python train.py --num_hidden_layers=12 --hidden_size=256 --num_attention_heads=3 --num_key_value_heads=3 --head_dim=128 --intermediate_size=1024 --vocab_size=4096 --hidden_act="gelu" --norm="layernorm" --norm_place="pre" --norm_eps=1e-05 --positions="learned" --qk_norm=false --attn_scale=0.0884 --bias="none" --tie_word_embeddings=true --parallel_block=false --init="normal" --init_std_qkv=0.0216 --init_std_o=0.00441 --init_std_up=0.0216 --init_std_down=0.00441 --optimizer="ademamix" --learning_rate=0.000649 --beta1=0.9 --weight_decay=0.11 --lr_head=0.00873 --max_grad_norm=1.0 --warmup_steps=595 --schedule="wsd" --decay_fraction=0.677 --decay_shape="linear" --final_lr_fraction=0.05 --batch_tokens=65536 --max_seq_len=512 --doc_mask=true --train_tokens=375900000 --max_steps=5736 --dataset="wikipedia_en"
MLP neurons of a small language model. Each row is named by its layer, matrix (up: input weights) and neuron, and shows model dimensions 48-175. Each number is 500 + 50 x the weight over its row's rms, rounded and kept within 0 to 999. Numbers have three digits each.
Before each neuron's rows, "fires after" lists the tokens most often just before its 100 highest values on Wikipedia text that the model never trained on.

fires after: " S", " p", " P", " Z", "p", "z"
L7.up90:520518550545486484646490556496460570593453375500492486476526460545469499567465460482534581545480491402441563507429465481483453539474503541478530486442533467490528477642426522494443470458526441562564415458508498480512508505547434579531495542427443502553403516577423468558485514464483485533552542522504562409501570559463536514407562459510554545516474527530461540487587499518479584532523

fires after: " L", " l", " serv", "il"
L7.up125:497479553490539423530525502484550444483514569405449475517476542506597409469385520583512541584434461491478546542455624431479533529502462521483556491431502490553508506455488499595544484519484539593485569526582559510504481466505428535537547505468482605462548468465472600473552481484464544450506491516455526480484554437472520480498437474471489562481474497580565554467506467433486609456578

fires after: " number", " r", " R", " En", " d"
L7.up300:454483515586491520541518557545506499491474475552436480482529610483504478498413542507557545498484577548471535482563478528530603545415535534491388561463486473498428506484479536498605555503541477557581520470604586462566587506519470566533488485481459541475522475526454502465588533479517438598571427511472608430501444383439455524481601548472484512501423489658460507461501599511461635599487

fires after: " H", " 5", " 1", "-A", " C"
L7.up506:534492486590468564628473529526422554500481526438486418500435486559470532443467465482470421526430573527445501439481490486477496515441572541542453545471459480436549468483525510603539567519479490462477480456572543586500439426593549474535520481509452449436399418528523493467453433454452487483568483516429585559528455478539502443513397477457471515559535513545540522534520523457472472472582

fires after: ".6", ".1", ".5", ".3", " expl", ".9"
L6.up30:393506512443456468484482519616569559465576616487568507447472542504429452508532436451458478364522559474504478462511564529516630457581526452470531513503540477470586496553540518538511434480470458524469503487521443586561511438549478521548477629439491458504482540515489520551473507600475432475424478502464548540530509528576462478406499478528540486468461416460572458529437451466459538530449

fires after: " in", " In", "In", "ic", " min"
L7.up269:443516509519473520549485532526432538598558494431533476457496504607489501468554530517468571556553539360478526497509468466473436494508414529380526510512468514460567460432454580620554427458484499516542518452504532448397498471498565542543427525503491492526465417607470531495495503538594489573488593443480513476446532371614591605443382446497625515461465512473485503500533417506480511478534

fires after: "\n", "|---|---|---|---", "ograph"
L5.up507:466447493568479435520396511579418408521574478485573502470513532528493454481480458516496558558543466523432519436576579480618516514419472539468532540453453406535425559535558484511541532553534476548453467461536489402501506454502574534563463463481479548409501467607477385464484538406439512487502417540508477476562627514460529405518460410565479558499454441571621574625478499517464471472472

fires after: "A", " F", " A", " G", "-1", " E"
L9.up494:583567509482358457515461495538560489424509451574479400492441535510508516508413505484457468460570486535490430509549495503424538507449468579448467498493470461407613487525434495530551452433432465454509596540521510494486529502497498527495488600507446486408483448563595549537509494493529510540463532503511478557533638409511606464474446401483532580477481499448457505514537580554521554510511

fires after: " J", " L", " l", "J", " j", "D"
L7.up598:463433461557467411453539520412613450504530430461432531483387520464560459509515461419471499474530479404492430442472532485501486519490461516448460531453536501507461448504417500482492503411483493592619515448499516500500510474574625563573504438516457556498487490501453539548500434595614445573523520393470473435468505522474463483521524470522526479413435616583528606600422511478490492548453

fires after: "\n", " Mass", "D", " S"
L5.up150:509542571498518516504482469411531459524480520454572463498449487542458460496471483428485512472610484465474467523431487460613570469453544459505582497446514468450495473482489507432447551497603473445561471498493475440450587464591475580514438489510448532448431546496465440498426505479494495499547530487515532486417533483413462515493510540498431509471437606501557536598493505494423561413507

fires after: " |", " P", "%", " "
L6.up104:537493513576587519542546528497524516502588507542483495493486564476380548576470493401496509506428538476493524571512501512374582515609520508424498504490548458523547461452440511552542606475434519475428485468627535533440567488444441510560566525440469518530384425418537545514472472475485341553477501492453482454473479548511478490453557480555509566456512508552471508438433491488548520549489

fires after: " I", " T", " Sh", " H", " Wh"
L7.up781:469442573567500520548457489565495474468468528547385414407503488488429443475466410424555437562444563541445471498535493522558485615503472531531503541569502554546464519501469483480591483511442507527484570624484610504509582502489488490447446503456454547445476403515483662481470421459475592499533488523486475507565457496548521410493540508470405491531447530549552489532508521464464465528546

fires after: " |", " %", " d", " P", " ", " comp"
L7.up151:531461495603475397555408509460527494454449505522438537475525563453441564574547522519476473536436523549420487467502577454450550503469420528479521541477452518498500484495477534511501584537496394447478467599571469509519541503445390533459419544419488590530520546505470503583397457489500432528404432517472512441545522451423582558534471572545532511438546488512526536526414459566465528404497

fires after: " Z", "z", "S", "ó", "°"
L7.up326:547470522513455510568535498477441476475446431548486514510476446350509492540443463450543574497496512466369463505537491421442448461479408475486530544565449466452649542510590459503506510511443485547577537536450495504609546435578419606465525517468475434519420602511494486473420568504582522461513518444453392458477510433516490525487456515398527391483520469609566509431541610464521469510522

fires after: " of", "A", "P"
L7.up605:540464552529493517535469636482445499544495558500434465505504491532435511567452555507386497387572568513546456472519512495450472445445480615495493508475484484484487463439458425628547446604506511527453489506620539562474552491573553492522519529437484547540483479480468469478456550544485509567536500455500542499463486502493494469466521464549421398501523477535455579492497501506421585426656